python train.py --num_hidden_layers=11 --norm_place="pre" --init_std_up=0.0167
MLP neurons of a small language model. Each row is named by its layer, matrix (down: output weights) and neuron, and shows model dimensions 149-244. Each number is 128 + 32 x the weight over its row's rms, rounded and kept within 0 to 255. Numbers have three digits each.
After each neuron's rows is what it responds to, as a language model described it from the Wikipedia text at the highest values.

L6.down8:193126113119163120167131140105064135107113133164121117176075149136124099118144160141160075104195129134121121170111159146111130088108119153142099115194138132108138081152058150157151152134095125147097071122098098141105109163130213086174120195093144098067136141145120142139113129104137095084
Responds to: Double line breaks that end an infobox list, table row or paragraph, usually just before a heading or new article, e.g. after Postal code: 242.

L2.down871:164154098134063153100171140141211153146145119154180164129119149160129123168109092134174183168103075135166160130139164129174102145106194090173118091113072164072096093206181163126100137156138134154069124099150123115059087103118120162125130130068196107080115162176130102092091089113130081116
Responds to: The preposition "for" in sports and statistics prose linking a figure or role to a team, like "appearances for Crewe", "passes for 475 yards"; also occasional with, and table-cell word starts.

L6.down428:131093103078111111105123146147086133138052096126116079093155125103059151150133145125142074131166058062110178143137168114093125144133141141137112124154125151149141108158150144177135144079145128112148157174088113109105160149144170127106155129096108141127163121149125125181092076132170087073
Responds to: Word-internal pieces, mostly a lone c after per-, mer- or ar- (Per-c-ival, mer-c-enary, ar-c), plus digit pieces inside years and coordinates.

L4.down21:177129099117165099154121097162151104104086127188123127160149128103189160222121086093152142115168081170168093062100157105173108170117106113093163110142128181081163091106196167122098136161063159126137184078097136140116141157046154156160117148098205159099156156161135154157157039135108142126
Responds to: Fires on the word or piece ending a number-plus-noun phrase in sports writing, such as five games, May 13, 20.06 seconds, final table.

L2.down559:141192123161142100132162090190104137140126100134108111125117152137122130111136092068100145136121098088149127061113082065145097117110160161111113188100139132146085091116105090130148080131142133069135166065134192112083132123070137135149129155118160170114132110093159200160116118135095118149
Responds to: Kinship nouns after a possessive in biographies (his father, her son, his brother), and infobox field words like name, chronology, information.

L4.down1101:085157130082171147158124135030146104081079092097118099128133148147175105123142162237127126130168125136146149179123103159178110121164100097177125166186135104113192131137181181046166146093132100144140161176156111192084090174125119097117156141109191109111143113092102175113166161150150083144
Responds to: Second subword piece of a split word, right after a lone first letter or short prefix (often P/p, S, C), e.g. P-ast, Ex-c-elsior, p-and-as.

L2.down983:160125104094107130068167163137102109126089127076184096083110097133147168109137099141128093129148154161206089177174145116099124107105127157142094128173112085166112130092114158142055139102131127107161099115145112085149180120148082184179132164089149108137168126154143117164159133108171111119
Responds to: Second or third word-piece of a word split into fragments, mostly words opening a paragraph or heading, such as R-ol-and, M-or-se, W-ar-ped, Cl-imate.

L2.down55:111129133128109104088070092124140157126187185123156116085101058139097088171106088145116166170107146085133129147172134135135127074073142156097090124126140092161147178077138137133100135130101116112110099098133129104155123153195127131151141157140122137117145139167188120094121123143108099083
Responds to: Token right after a sentence's opening word or phrase that closes it and starts the main clause, mostly commas, e.g. "Moreover," "In 1948," "The report, which", "There were".

L4.down928:083164121120107134186123161173108100107136141077124105151114158180131143145177129113097154164129133112132117143140101159199126118104099123086117171187155138184112167164134053109171105132141146114161172108126120164150160137129124102104120096121126152103082149119120129147112113115135152161
Responds to: Possessive words (his, their, its, 's) in biographies, especially "made his debut", "started his career", and "Boston College's"; also "is" after a lead name.

L6.down943:131145138127121152144163096127164107187141154127148164121153136150158113160122084115089064073144152178093101135111153147110152136082155089141105137097215133102179126149154098082194161109195076127134101163100120115142107148200164180061018153116107159116166110135181158110178093181166103167
Responds to: The second piece of a word split into fragments, especially right after an initial p or P, as in p|ud|dles, p|all|adium, p|up|ils, p|or|ch.

L4.down712:182132165110136154141174102155151115125128136029165162143050076068112084125131096153164078125146133102099160162139133137151144124126160072101218170155093124115136101078096136092105091137131099151088143097123135146110059120121159159108151123116068144166126137114134197125101144168056141140
Responds to: Second word-piece right after a lone initial consonant token (often B, b, d, W, H), e.g. b+en+ch, H+en+ry, B+ound+aries, f+ib+re.

L6.down301:191123154065070114134111124101127125086135103136095124173124123143123112187077134158189149074128088134122158109115133089126159108082121057178130176124141118130161193118150141165087186117101107140121106134071141129143050098122117106125152190094117108118186126076108070172110109120105112146
Responds to: Tokens right before a year in dates, such as the comma in "December 14, 1941", months in "21 January 2023", "in" in "built in 1850"; also mid-word pieces like "l" in "obligation".

L2.down231:084150134162122092115196117068138213157085202145133083126113107138160117096041104125184125098135211127120120158151158128118181085155123097068152163112133190119160107122098176135142172118149148141157100149160140136160065099140153082121158073139131155123133090208112127114170159143164134123
Responds to: Mainly the verbs is, are, be right after a subject noun phrase in encyclopedic descriptions (species are, trail is, can be); also ant- in antagonist, digits.

L6.down254:132175101074127100147139118173122115081152134093115181180145119123123183140146143124152122110158185069128168126090145139145126108179135095138137148088084136086092081121143127117116179065134126135070117174037087112109131125124153106106126183164152184141074121151151060110113152176071207125
Responds to: Tokens just before or opening a person's name: commas after surnames in citations and taxonomic authorities (Jan, 1858; Hodges, Richard), agentive by, name-initial M.

L4.down163:145103154095086202116156181160103103150141106153168158199165092115035094091172045125127075144144138107157122130120160094126196064123150120132127091107180116153157113137125160171084100146173120127154158184137119118111123159120128165105132121124097161140154130139168092125138122165072168142
Responds to: Line breaks closing an infobox's last field or a wiki table row (e.g. "Language: French", "DTXSID…;"), plus weaker hits on "known" and "work".

L4.down271:161150152069102141109148146145102191115204139114192173154104107139126135105114101088113145122121178119099090164151215164133146138129176137143082148166170067129145126112138107103133073131124154117114122145101130155140158123126166107137160170168077127178139089131081091068164117098085056134
Responds to: Commas right after a surname or name heading a bibliography or list line (Chahat, Nacer; Trainz, a...), plus weaker hits on "in" and "However,".

L4.down15:096185124042135134158121146117113136120102151133114098163153125149125075189083193139185117143124142140096163150122179103166196183105136128071141169128141113159132173129117133103176070149117122127078123147122148091160088107151144123182111128122135119187162168115126095128108062147082168150
Responds to: Second word piece right after an initial C, c or Rec, as in C|urriculum, Rec|urring, C|airns, air-c|onditioned; also the comma after a day number in dates like March 19, 2009.

L2.down1108:104145122112129148053114065138064131058082126183134130093167117092124106126149140133068135119168172187141139102106121145121091112140133120175143115133116118101187201083153101153121068123108109110156115141139082122177130115103116136146132143117160102098136167161092124182195184161161164123
Responds to: Final word pieces that complete a word split after a b or f fragment, mostly in names and tables, such as Aub-urn, welf-are, Archib-ald.

L6.down1134:117138091155108141110131159104117113174075155186100112087137163154099081172135136038143089124092106138125129082144160145113134119095165126167070138145140110169147154194076105075190116144178177091133112096126111194063110106127169116125069055106115118089122150162111165086099145063129084141
Responds to: The finite main verb (or its verb-ending piece) right after a subject, strongest for existential "there is/are/was", also learned, takes, lik-es.

L2.down1272:161118125074108143141137174076087138114146111172142145070144120109149116162106143135180152096158142189110154139142118125112128157112124119063110103146065104142139122122117141124075123173130130090104081087123116156232088025117151170161143176085131143110144120134125173159134136095112130062
Responds to: Words right after a sports result or action linking to an opponent or team, such as win over, victory over, career with, and score dashes and colons in stat tables.

L2.down882:108061094155163036167121101144152141127102151091093104130126110072096094078082096093159106184165084097106159166196126135120131114078173086135099134109105116107093125117155155151146108163141188053084128127062127099121084100169148145106132135173113127138159174120168177162122127117140116122
Responds to: Field-name words in Wikipedia infobox lists right before the colon (Total assets, Elevation, Binomial name, Party), plus table pipes, === headings and list breaks.

L6.down464:199106144091126051088081159055158143147136110117104102099165159187070149132122145116134206106156116178151164127111148150143105154169115150101164167116126151125055182138089153208113161139169143194120137092132139127081156149063134062170153176152135101199093140171116122106123181145058185169
Responds to: Second word-piece right after an opening consonant or cluster (gr-ad, Br-id, D-ou, W-ed), plus the first pipe of a table after a heading.